{
  "intermediate_size": 2368,
  "vocab_size": 32000,
  "norm": "layernorm",
  "positions": "rope",
  "rope_fraction": 1.0,
  "bias": "none",
  "init_std_up": 0.0208,
  "init_std_down": 0.0,
  "learning_rate": 0.000395,
  "lr_head": 0.0049,
  "warmup_steps": 493,
  "max_seq_len": 512,
  "dataset": "wikipedia_en"
}
MLP neurons of a small language model. Each row is named by its layer, matrix (gate and up: input weights; down: output weights) and neuron, and shows model dimensions 314-441. Each number is 128 + 24 x the weight over its row's rms, rounded and kept within 0 to 255. A neuron's up and down rows have the sign that makes its largest values positive.
Before each neuron's rows is what it responds to, as a language model described it from the Wikipedia text at the highest values.

Responds to: Sentence-initial anaphoric subjects. Sentence-opening "This"/"this" pointing back to the prior sentence, plus the first adjective or word piece of a new subject phrase after "The", e.g. main, strong, dominant.
L4.gate1021 [130 140 106 142 143 107 108 125 157  80 112 139 157  87 124 136 128 135 105 128 103 140 116 115  63 110 129 133 100 153 120 139 161 141 114 104 136 106 144 132 110 175  96  88 124 137 123 189 146  97 171 113 117 130 146  93 124 141 114 100 134  92 163 127 133 155  95 132  80 160  95 109 134 111 163 131 132 100  96 118 100 115 123 109 113 130  64 154 141 156 134 189  65 155  79 179 150  70 119 106 162 134 141 121 105 129 145 114 129 101 129 151 163  77 191 113 105 141 101 113 164 109 153 179 128 159 150  86]
L4.up1021 [146 136 141 116 121 136 108 145 119 112 115 111 122 104 160  99 172 105 132 100 158 160 124 132 129 123 146 209  84 127 128 130 172 113 104 123 114 127 125 129 159 130 110 145 122 106 140 136 191 158 120 110 142 143 129 112 166 118 127 157 135 103  77 139 128 155 157 103 121 128 133 160 131 157 172  99 107 160  92  97 133 141 117 121 138  82 113 141 169 140 122 148 104 194  85 126 168 112 158 139 167 111 119 136 139 127 127 174 113 133 109 126 141 142 142 130 151 105 145 117 160  66 111 108 113 121 101 103]
L4.down1021 [122 112 105 163 119  99 113  85  89 145 114 171  76 142 148 170 126 104  85 156 103 144 136 143  94 144 130  98 120 165 129 134 117 184 145 119 130 131 122 136 129 121 127 114 143 140 153 162 132 144 108 135 130 104 137 134 115 156 136  85 157  93 123  86 134 126 154 192 134 172 143 187 115 124 111 130 106 109 117 153 161 142 190 125 122 137 122 123 110 119 128 126 106 120  83 113  85 101 135 124 131  99 112 140 167 108 134 167 137 200 121 160 150 137 146 143 103 139 127  76  98 163 111 174 125 168 158 109]

Responds to: Event-occurrence predicates. Main verb or particle saying an event happened, mostly passive or intransitive in historical narrative: was held, broke out, arose, took place.
L5.gate1267 [155 119 124 131 135 109  83 147 135 137 123 109 130 134  72 111 178 135 171 113 148 131 120 124  93 155 103 152 116 136 149 122  94 104 108  98 110 128 132 110 129 114  84 173 106 173 128 145 125 156 178 104 145 176 117 142 129 141 159 155  68 147 106 134 127 137 118 176 131 164  96 107 102 152 111 124 132 150 114  93 132 129 157  84 125 102  74  78 113 125 102  85 150 104 120 104 123 123  63 103 109 110 124 157 140  97 140 116 127 126 144 105 140 118 103 148 167 124  96 141 158 118 139 146  94 149 150 159]
L5.up1267 [142  77 104 115 119 111 130 130  97 157 202 113 178 131 122 127 134 152 164 110  70 132 117 104 112 151 171 156 141 150 139 102 128 110 120 154 115 116 107 122 117 152 102 104 108 179 106 107 145 108 126 185 121 178 156 152 152 130 151 175  65 165 149 156 126 120 111 157 121 110 157 137 122 116 161 141 117 138 144  88 146 133 152 127 122 132 121 111 138 112 111 138 109  94 123 137 138 127 160  65 132 116 114 142 167 141 153 105 144 162 170 146 137 181 135 161 120 154 137 109 111 170  92 173 127  99  98 104]
L5.down1267 [ 82 130 129 114 145 124 160 127 122 151 117  65  97  96 109 108 133 153 155 113  99 145 132 100 162 127 128 139 126 129  94 123 105  93 124 133  95 132  69 140 117  97 142 138 166 102 151 101 100 141 151 117 122 103 100 139 168 158 123  98 147 116 100 131  97 119 151 159  95 132 166 154 152 164 121 157  86 103 173 133 119 115 174 126 127 167 162 159 139 157 113 114 108 144 127  82  83 111 150  95 112 133 162 118 152 112 137 111 143 126  93 121 115 121 146 111 196 139  93 108  97 124 131 180 154 120 123 130]

Responds to: Boundary after long phrases. Table cell bars, colons, or verbs right after a long noun phrase or semicolon list ends, e.g. "(FLGK); |", "Saterland:", "unit would".
L4.gate339 [127 128 129 137 109 148 134 163 150 128  86 121 120 141 168  84 137 195 101 102 130 118 145 136 138  94 114 113  89 150 128 142  94  95 160 165 136 111 103 135 123 151 117 159 153 166  97 102 134 106 149  64  92 146 118 103 102 142 150  91 144 159  99 134 130 124 139 129 110 122 150 122  99 148 115 100 176 144 147 129 118 122 157 186 115 148 125  90 116  85 119 119 115 120 102 133 133 108 146 140 132 137 122 112 140 128 126 152 161 142 146 119 118 174  73 161 122 103 150 140 127 138 168 106 122 139 115  80]
L4.up339 [ 69  92 115  82 141  91 156 126 101 140 111 121 141 122 113 144 136 156  94 142 124 132 112 156 157  80 120 110 126  78 171 130 108  97 146  96 133 147 129 135 103 135 143  55 118  99 114 119 110 122 131 115 105 143 128  92 120 146 140 145 138 126 136 116 155 127 131 152 109 128 160 128 108 155 125 151 124 142 107 106 171  83 136 152 113 119 133 173 122 133 116 171 147 122 166 136 137  90 104 147 101 154 138 110 132 113 102 134 104 138  96 135  95  84 113 125 131 123 107 186 198 114 139 121 123 129 111 157]
L4.down339 [110 135 118 129 115 170 113 104 140 121 139 123 111 101 154 107 145 155 106  88  86 129 133 130 112 126 100 128  77 156 116 160 112 108 147  88 125 143 145 139 144  95  80 167 171 141 120  89 148 135 130  95  86  84 145 126 131 146 128 114 105 142 133 119  95 139 140 165 130 132 125 153 112 118 111 141 116 125 125 134 108 142 127 176 124 134 155 162 102 125 135 114 133 106  85 131 133 122 137 114 141 122  85 137 118 122 210 125 105 179 117 119 134 133 106 114 139 109 133  88 128 104 179 125  78 134 129 135]

Responds to: Determiners and line-initial markers. Fires on determiners like that, this, one, some, each, often after a preposition (in that system, during that session), and on line-initial table pipes or list dashes.
L5.gate1653 [144 136 134 124 129 138 168 143 170 137 106 126 164 155 111 129 127 122 114 103 152 165 109 145 105  95 125 111 141 109  95 148 129 125 120  83 153 146 186  88 120 110 137 123 141 149 133 117 126 139 131 168 119 107 141 133 134 112 140 117 123 151 103 138 148  98 129 102 147 136 127 167 173 122 148 155 135 133 127 175 103 120 153 154 142 118 110 129 141 146  86 174 131 134  86  72 111  76 129 125 114  97 102 138 113 139 123 126 146  90 134 134  98 144  75 113 141  93  93 120 111 141 128  86 137 118 158 115]
L5.up1653 [115 150 130 144 152 164 153 142 189 120 108 130 136 147 144 146  85 143 138 141 151 143 163 124  97  97 164 145 154 130 130 123 151 120 155 124 184 124  87 126 121 110 115 132 102  85 135  88  97 149  85 160 160  89 129 138 124 122 116 137 149 128 117 149 154 105 120 143  93 118 108 107 103  97 165 163 141 128  84 144 146 124 111  98 124 116 105 121 117 102 103 116 145 122 155 126 175 141 130 127  90 110 131 118 146 145 155 106 152 123 118 143 176 117 137 143 142 171 149 158 151 108 133  86  87 117 126 106]
L5.down1653 [137 109 105 129 130 151 143  97 121 117  81  90 113  97 117 141 121 143 120 177 103 138 127 109 150  92 164 146 116 115 114  98 158 111 133 120 116 129 141 134 109 158 148 131 149 102 120 122 138 111 146 119 148  83 124  97  99 130 105 143 135 141  87 117 115 148 160 122  96 114  85 161 136 149 155 111 143 124 116 136 153 112 104 138 135 153 115  90 117 110 110 119 135 126 128 135  89 126 136 140 106  93 142 114 128 161 144 132 113 101 111 149 134 130 107 134 108  97 153 118 145 126 135 145 106 113 113  97]

Responds to: Table cells and predicates. Pipe separators closing a long text cell in wiki tables, and predicate words after was/is or a subject, such as unclear, defeated, adopted.
L3.gate2278 [149 139 142 131 148 120 119 125  91 153 140 147 139 125 147  76 129 134 114  95 141 175 128 123 128 126  87 135 117 149 135 144 101 126 105 138  75 133 108 106 110 161 137 130 175 133 110 113 119  99 117 167 142 191 116 122 107 120 102  87 112 140 114 126 130 112 137 132 117 124 147 142 122 157 110 155 132 116  98 115 170  97 113 155 135 120 123 150 119 124 145  86 108 119 139 103 130 116  99 110  74 106  85 133 151  90 168 127 147 143  78 138 128 100  97 102 115 126 110 152 141 137 144 145 144 111 120 154]
L3.up2278 [123 136 161 114 112 144  94 130 141 132 102 165 150 121 146  87 126 149 147 129 124 155  72 124 141  92 160 157  95 159 116 149  88 130 127 147 126 156 117 134 101 192 120 161 157 137 129 154 119 112 148  97 148 139 164 120 140 130 140  95 104 124 141  76 148 132 173  98 123 143 151  95 111 165 147 134 145 103 130  85 107 104 139 134 168 172 167 149 145 137 115 142 152 112 139 136 114 131 124  90 133 143 108 133 152  43 114 124 114 128 124  89 107 142 131 134 167 131 178 147 114 150 169 136 102 114 103 133]
L3.down2278 [142 158 122 117  70  94 126 146 113 144 131 133 132 153 153  79 139 163  94 108 149 179 122  82 155 142  77 129 111 121 131 124  87  77 135 136  80 141  74 123 176 101  87 136 134 124 143 147 143  94 127 108  93 161 127 104 172  89 114  80  91 119  94 102 109 105 128 132 109 164 148 110  95 130 118 128 119 141  91 142 156 128  90  95 123 131 122 136 120 135 140 146 132 100 115 139 138 126 111 106 102 157  91 158 148  72 139 121 110 105  98 136 126 140 115 122 130 105 126 155 114 126 158 120 123  99 134 120]